config = dict(
    n_kv_head=11,
    d_mlp=2816,
    vocab_size=32000,
    init='orth',
    optimizer='muon',
    decay_shape='linear',
    final_lr_fraction=0.05,
    seq_len=1024,
)
MLP neurons of a small language model. Each row is named by its layer, matrix (up: input weights; down: output weights) and neuron, and shows model dimensions 240-495. Each number is 500 + 40 x the weight over its row's rms, rounded and kept within 0 to 999. Numbers have three digits each.
Before each neuron's rows, "fires on" lists the tokens most often at its 100 highest values on Wikipedia text that the model never trained on.

fires on: " of", " that", " Organization", " or", " Edition", "or"
L2.up2085:468561524431537519460550500529482461444588530498487531514473511467487502497472450458460532515490449545438497539530599514486573521513469521590393540474528498467493506504449538406493474404507501510461484517457505504498420450439523498468530506510423523532493572497486405467542524485603511529486485451439561498520562545512491528493402508462499428505499515398482520504497478533483513512518523542564519441473550485489504444547480530424528523462500461477440514475496526503516464475471450534473492496467472440477586557472562524570501500510460467548540508474490475505552563505507499503523468490513509450466485518439479441550453506546478503500431493456450466473358502568565540446422510484548488594480500522527499532440517518501559400515440574454486471474513487509503573480497565
L2.down2085:502530419506531451504495557559525519460517468488469473548545547467486566477459479529500524558543502452486502465486418481512517440556522462425482443527403417515494498483514499517539555479529486521489538505508546421533519494519465468558520472510504445439535431541490560534464471525453498482466482469470550535482579451532458475496483501546575576476473551501511444508500537509556542493476465491409539516567541498490461529506459526555569509553549436491538472398504455542516512565539550484496519490536543524508487516479528443486469452515424510451446515488527555477471442515452471518497548506485475569526504602547540504517546555447450502454517477485504521509509479542364496558530521477559502492482454481509509450465524508464538552488504564553451534533450492456586508550465493

fires on: " of", "ci", " ob"
L2.up604:553511427504492489506439533583455511428497502521488473473526480538504507486554583546537488479523509552473463512509565476470469469471568506401442522527418463373564544496534564421447514473491550494477519560504453495477534496514521507438556496455521496433504424428482534500496497504499470521543514538517495475472442474479461518447431482519494477444494436455475595509531459548587465455478558498495585449553535504452506513459544494516511489573505497578480517532513488492493501486573508496546421453500434543490491515514447502487578543521479462507494492484489490540504521475492468516531537459429496550461495543537480432538534449430535500487479500522507495453478456495434563456579476528453452431518492501509510457526465509456486494514443520489585428495559547528442458514623460
L2.down604:499511593444556516483484524564521487486522499549513596485522514474566543515464531568509449531504484445595496459567434418489514439496511557536486516528585482506463479481486482486510396548400535547542468424488562525476540501528490453526518446481492496471509531505492452511530504540535441473534470465465555474510520544455516443524496464530539499523555421540439454471438489470463496479536570449533530495434485478435570529487534469553535523521492498553496456431528437523498460497482576454574526509527516449524536586494508518458435493468525530543545487506513478441510514533446495506456476534485517491502499479510395484514517491470474507511461529455504420549520561469555522470518493549520488500469498510470515500569495472495498498507431527519490468461507497510539444447467482

fires on: " as", " by", " See", "see", "(", " Tele"
L2.up318:531500490500442530415450519448474526520500494498463494434471446479520507438497464518498469511565491580487487515520533545514492555523482447472501501492487502460464521512571528532499457543534472517569494536513471514487511538468487555490486492520431485614518525514436503579494510435534548519494519505530541504502468527476498517417428442406544552500483546515512448490494479494556524478486493546513483409484522498550477455470551478552477540478469494548519464457507517535456464484512506505537554494497442465504561548530496440493598466478418516534451451502478567474494443541514429522487493425483491488441476555512464561459406588449474513534485476494499500537520553444498461503446459442465543479468523427457472481487576473494486406512509433454553457525469449503446516526537473
L2.down318:486543553511481474491512467451508476453474422409466468462490529526417532417490548462503498544498542550551499482511513507521510490427537553400526462557590491448492479396571531524431470516586529453499524497567524578469495490540510485521528476479541473561495453482477454428482607508516467501491598458562521467572441523544517437487494534457523451460511507487503476543499513489436518510473485456457525497553465469526516495527507512571562459480540489475446513533531476564535527537485499510446454504521451457503512457466447547581498489588513507502515534498592489519465620498549453457539502490544533514498424493484515592465555469505457563510572500428522499473500514425438484470410476474558541577570484487477516482551499533541487534520440525519515452523489565539532527558425512

fires on: " of", "-", " media"
L2.up2010:497498480593502487538486494523477604447563486494529446494482456511488540533523512439526504464519524522429505586511568476537485489519539541504516531457522493447502505515475509469523577513514497403507543572492485500536477493481563509513386550456508542461545510524540505505521484528531519543542548464545465517607496431501479535514502456469468544477527539427516538433495466539511535515515570464477581455550585520478476475543424482504558546480483441523509491479528477560504535504495514476517430500516464466493534545531493554500464550559516457420520529542477453492516438450470474512470526506566433522463491548464453493510511434568531484441504501409507467498437439506471505466479587443503434484483499498475514483551529467498520454550510499466508490477481515505488560504503486
L2.down2010:489511515458427455487467538504525537486485454454500466529538456514551488530501503413524410520493443534562512446497510481485527468447586502463579511517501503462578530464417555544526549525485460503494517444498563527512500554464515473479501496537551484486489516475452444484558527465507470464538494472496514573501466505500416460567518512517532586511524542527528502505518512507463521467527488538545470537540561483468543489447525562547514465513488522532427532444487455491457497519459459474478490473502454541503473490446521432501473501476577449525453529519530513450509399465461546511523442618474490486540535455564515502523431471476481522561533471527556508512568497491509444535530545510490436535501503523485456546494481527457555453511571562602498494427488509489474457483526554

fires on: "th", " of", "nd", "+1", "+", " leg"
L2.up451:570469503443563478489540479511498471419536546424482437526462448555517491503561486504515510552456488558561452492510507459490528456519440569542492496432500509454496479502589460446501490492540567528509516555525447448482493591484466478454449498514497512541519427499546524475426472405509475510489502500458495502446544555488535441475507445489544506452517518489525448501533502574569509569486546487502458453516522533459496412443495404469535557509559533556448477479483520563508488527566575499473529460519466529490486502461463464488475509514482550516488541480458464467489531477484443454456475451564481498519520488556492491545453491512531572480468424555514456464461538483458502485518530485490436495489519472510486439488479547445534422537532469464511513418432529498466482490515543
L2.down451:440532576498427535510525507490521538528433538493430510548452464515554457482467472497524531452448517500418498456463508446513488468454550508512560493508469423487549532384557434456549471517503499468512526467490478517506487554519570501491541502459559561519517575405497504558531437456481474493540477530555469506527496525531508542498518494480506559500584532481539501467463492434478455484456502512473557446497515462482561572460503441449581462543502515523501536526461539470510505448511494472500480563597552544493556445469440460452439447535462521423464591448483534502486529517407477508544501536559450504418496534446512454505528555557455532558459448505457476504519480533450536441548516511506507542507452487500444485512590551516549458443513582504556470463456517460513523501508419

fires on: " and", " with", " in", "-", " by"
L2.up954:429503568523499470579516485529506538466505573551522504447524502424525552533550529514519525573504522474409436561506495526510427486528459430446487624482489547434512479513562526450583492549531448573525423519510400521531504539519458478466486511532462535513478478514527525429490482528464491492467458485475462464541489474459548402456502467526472536474513550545525492567466451545585475518499618488490462517465461471506524609532533494519421534506491553512494507542489507490485497447470501517506472473525530453493498471546588471527535538514555506450540432547450531501462511536521516527547512536521472534560485452464607445513473462456522467424539478511515466468525522501562550486490543512513502487456481380504522462540514544510428493411519527461612516562520536581508518450573517
L2.down954:517513519463446475510495471457541432576540546522433522520537502488449489473497501464451469469520470422483508479463537515471516549488532526511479535538517498549494563498432463498501515513463525548460482516502479489533552459542577413479525548479463517492453566460430485519575423466547452551482536455540481484572504516416434462547525540500486554474533450517418549482537484502541505510452615517524521511532459556499451533475480503530545519469462463480472520500568550574479596485501488495474582508510462572478541500484482532526471495487469606524489602573472471554535565489557431493558455549394507489483486479524436541521560509485543473496517476459489439481421544525506511542510520524518497471492540494442495480557455491555452416500458486423525458462469503465500428486437502

fires on: " under", " even", " just", " according", " although", " however"
L2.up444:559512540487529546500492454412489485466499435500479461547530498455527510464542512551461551570482523497531551500485552479520485464479502544520481526512505447487481571466509516519520448471519417462471487511564469449502520519496473475507532497519480457442455475436521555429528501479506477463548531514505529537486477468472483536503588430464480508527495456405525487530468556476496523405524542413480526530450451401499470529540542515569521596546483449525463504578528513452500466485445441525439456476488503452538459539536571601480608549469469452526502418543504473478493514506535514473515545523443502457453475540544477447478501505554476564460514407432513565510564529490521572509500546514481519444517524417517492540517523497519479470519422559503535469571517477541458533566458427
L2.down444:522475572529493596434498532426552486505514563446410554500519483491603433512466542513519513489531537476438494513518500465448504409455516495467516508529511494460480435428507442442539562503398523461486536470493469475493514540573522507549456469449509416479496533474533423471483488450475515466539500556523408466500475491481488468548561480532484501471433494446472498548528576492522450494416455481506517467474447479463512519514517499555549532470511454467589437475573479436419531487482456514482520474487509517508503503528521475537503509525503493440493487537436493462492491467504474495525569514493459515507483415522455505510497450438505531483495497483507534479451550568547594528570534437495487571443504464541463415513535499575505506517451532518653463448509477501498542464528430

fires on: ".", " of", "d", "st"
L2.up1489:561486474504519506437449486471537513472489498538461497485495483571478512512551522528519465504486470501441539493550494504481463517535479490436474500453522466473496489518455469505426535466505520538524512486481508513546514514508468526471526586506581517541502521507497505501455499521538545461510497510538502521543516431493549475436513529592508528493538480472473496483516466495540501495500466459478482533516489504532453459542497533458541456537522475488448501470487440532446532544481427586512495519502533414512456540577416549536513477464547502518527509514494383474495524423552492511475487518457459544572432518497506489526467467547520491503507496498427467457468625438487631482547566496554405479504515475533517492524484527505532445533481543502473494521566527528475562434438442
L2.down1489:479538432446536532525483471478457522531513426488418499455472571466519524461552483470532496487519432489564513424513486436446503492545577501492493544543495483477399504493589520466540495522483521462469506483507519502445534530548499496471601498471455492546460629459527420580582503537464540463483393442446539553496467508491486495512475424544510465478454462536509508488518541487464449476529454436526477515489500500511463523497554560537502465538539504481539547465463490523504446478491459453458532522459494519514459489414428468480541462505515466491497420493562521531502538510466531469507472443538462518524459462476478473504448415561540490452458484570527519394493464522516505520508519483504513503566526469439544561524502482476465518518454534541537488467521563486545471537555507

fires on: " with", " and", " Year", " [", "DST"
L2.up1027:491526461497487448498507570543491473481554563558509518495469543561502491558450541485572483515494494525477569492443469522566502448518481449486528529438480477499509459524474501536532486501460469526562481445500545544509522457509522500499482476508433439557593536537448498556428513531448465469583532496530466460511520524498533490455504476558446567554503465500446504550436481552572467486491504545465460491485482586543516534488575524525412553491441471471493473482575527506478525460452506513513451514481550517552491502561456532514545502466524491503498498483487416440554593516495462528479512555442547532500520521529524484522501455457453509492583553498419491481486496564531475528507536524515437535443533572430499513450444488478503484478428538520543433495566493463540439445563543
L2.down1027:451447472498466507490475553547505476548484479500464468527432488463530520444513530471498489480516564444523397445497502553522511507495444501432417561452508516504493432484470477492542494462492477453441495590508406500558541438466458482518472526548462535488466455520466527463552448476435505441493407510409531520582495468530482517507522537557527536456497505477511499542509574519492523460571477537552480485414508553483571451490465477431568462478534510542549475422435525458476444480547480530512568469501551494494534475532489510519424436579489504511452512481544445466472529449528555521559396456449540467480467496459516564464496532635528536519495474526554469547460544506430542521581547489496441483529464508521465472509508451447480519515485516556503469500539495502513540478584468

fires on: "-"
L2.up1052:504484528518430464487490493489510473549537563433526503464553427383550522472518534535540445459518449447519487547482481532446576481457490452464492554385535486456539478476464508480478551528549516478465487515485600525435487503506556474433495486502471535473448539479475519397522482544480554618495473496504501456523511476514516460511483479496464488539512497463517547542530486590492470476531496447406550540493459571472442542519462515495487398505584485501487541447555472490460513454484537475536448523497475542512429523546544449564508540570488511507407467525514501568493444517498490504492511513520374534475522499522479482591487455544478495452479520462498511502464487472494550542482535548549474462479528486467486482634434504479518520551473506470468491536448539537455449507525457
L2.down1052:501388495501522511515567535511482552512529481473501544545519467496551415520521523528527473546495487540464475510492523488498440509552463500528443521527471540513460499469483443496483509503517486518508532489491440470529580429531587479468479489529519539532518493411458493542519494594477427516510496467482480521544444454512557461535434389595425477533488500462439500532517536474455519492430500503547501540588514622547501494466507516452446504480521449490486539383514466478591529442466485432537518551492520476538547477526506462568446518542496555494489535552541424416512547554518470495457479494550515515479456464538500485530459464467483507471488500513430484518492550517502505562405558484493521538512532546461495540543498478528531539505494503426547527532467530493603465476462558

fires on: "-", "ly", " way", " case", "en"
L2.up1816:542481452553529554519505499484561580482547443475423540491515496592526519480487492524512544529546473459459441486549531434463560485464572491504395503526491538546520502569474507511526444620507497498613441478562469546484526476459580471529550521501565443478509450503435489552476505510497515537496590551453489534517500526470552532455485506444504522517503507543492526545519459466563477490507452503537509474527534437576431485501470592486442507564510448514501473482531536495471463503485530534470446459477501514517482491494456520513514477428468494480495515528449448507484409540441489481425470457555457436498477542555469513483490528523502464491502507511514467516508434458467472565453520441489481516494472436491518436505579432459560524558455443537478547462482474548513575456496496
L2.down1816:478406441439489491458443504531509491494424488480555462458484460494559453574497568521476519541480490486546510513511468485505522527526558509451548514519553434513503493449519543509550532486423476464454568531427534529445467589504453471491504534467473460558509500507513488488538489474522476480591482413527474490484499481484430514506532507448494465500486424426466463537474510523517471529567466457470587542532526583501478467430521508508514485461568513497438543463503454505591516516558505519476581487478547484527527415571434504471509459468553472483415589451504473478484498516475512478507529506522468474539496430515490536458571539504488516512435500519519464565557493540487494511558534522510526490539452556486476513552534535471465428496521516493488531508466476471534497560482547

fires on: " and", " or", "al", " a", " of"
L2.up216:530507547501512551460507556498460458500518547497495432441533494506471553460531461522534473487533516594465458458482482535517519481518463395508559501552505567523561467543499521491492460498515519456442516479527435515510488469523549503486425484555463595579541532524425512529482503530461457504552442500571507498474478475498523481428475484513437488524543527519503456506606433449594519546500507498517524504502502468529453486510496520414531517521602500529432577528506480486495574443522547543471477506460526520514592571475497504555571555531512566407573520421453519529535475498455487509532475464501550481480505469445482481514497535462466512516556474479549449462472510588487467496531538527505481530505459475434569513530455575470453448510392565512563491471571538541429509471566484
L2.down216:474512461579554513517561533549435524470478424442512418442482467508503445511461432468436481514479495509556465519468378488561519438530471504550423521474505458549553476450564489504557484453464441548613420540468492419478551549490485512603540476512501461469490318540536533461505512517500563419517503516479518526483471543467524492492511504503488564475544473408532508442455532566490523488510602430503436469503510476447489504517554483567543491464561520473509483491521473524498527466535474487507493473493443484567462503507502587483596491555509545567539486510528492532460503495549547572485490488454438545468463506546490577473497465536456517473467510519530506547532478481509493510496477492463523469393465542504428492523465561529534451469497406497530511564509495446497511476495522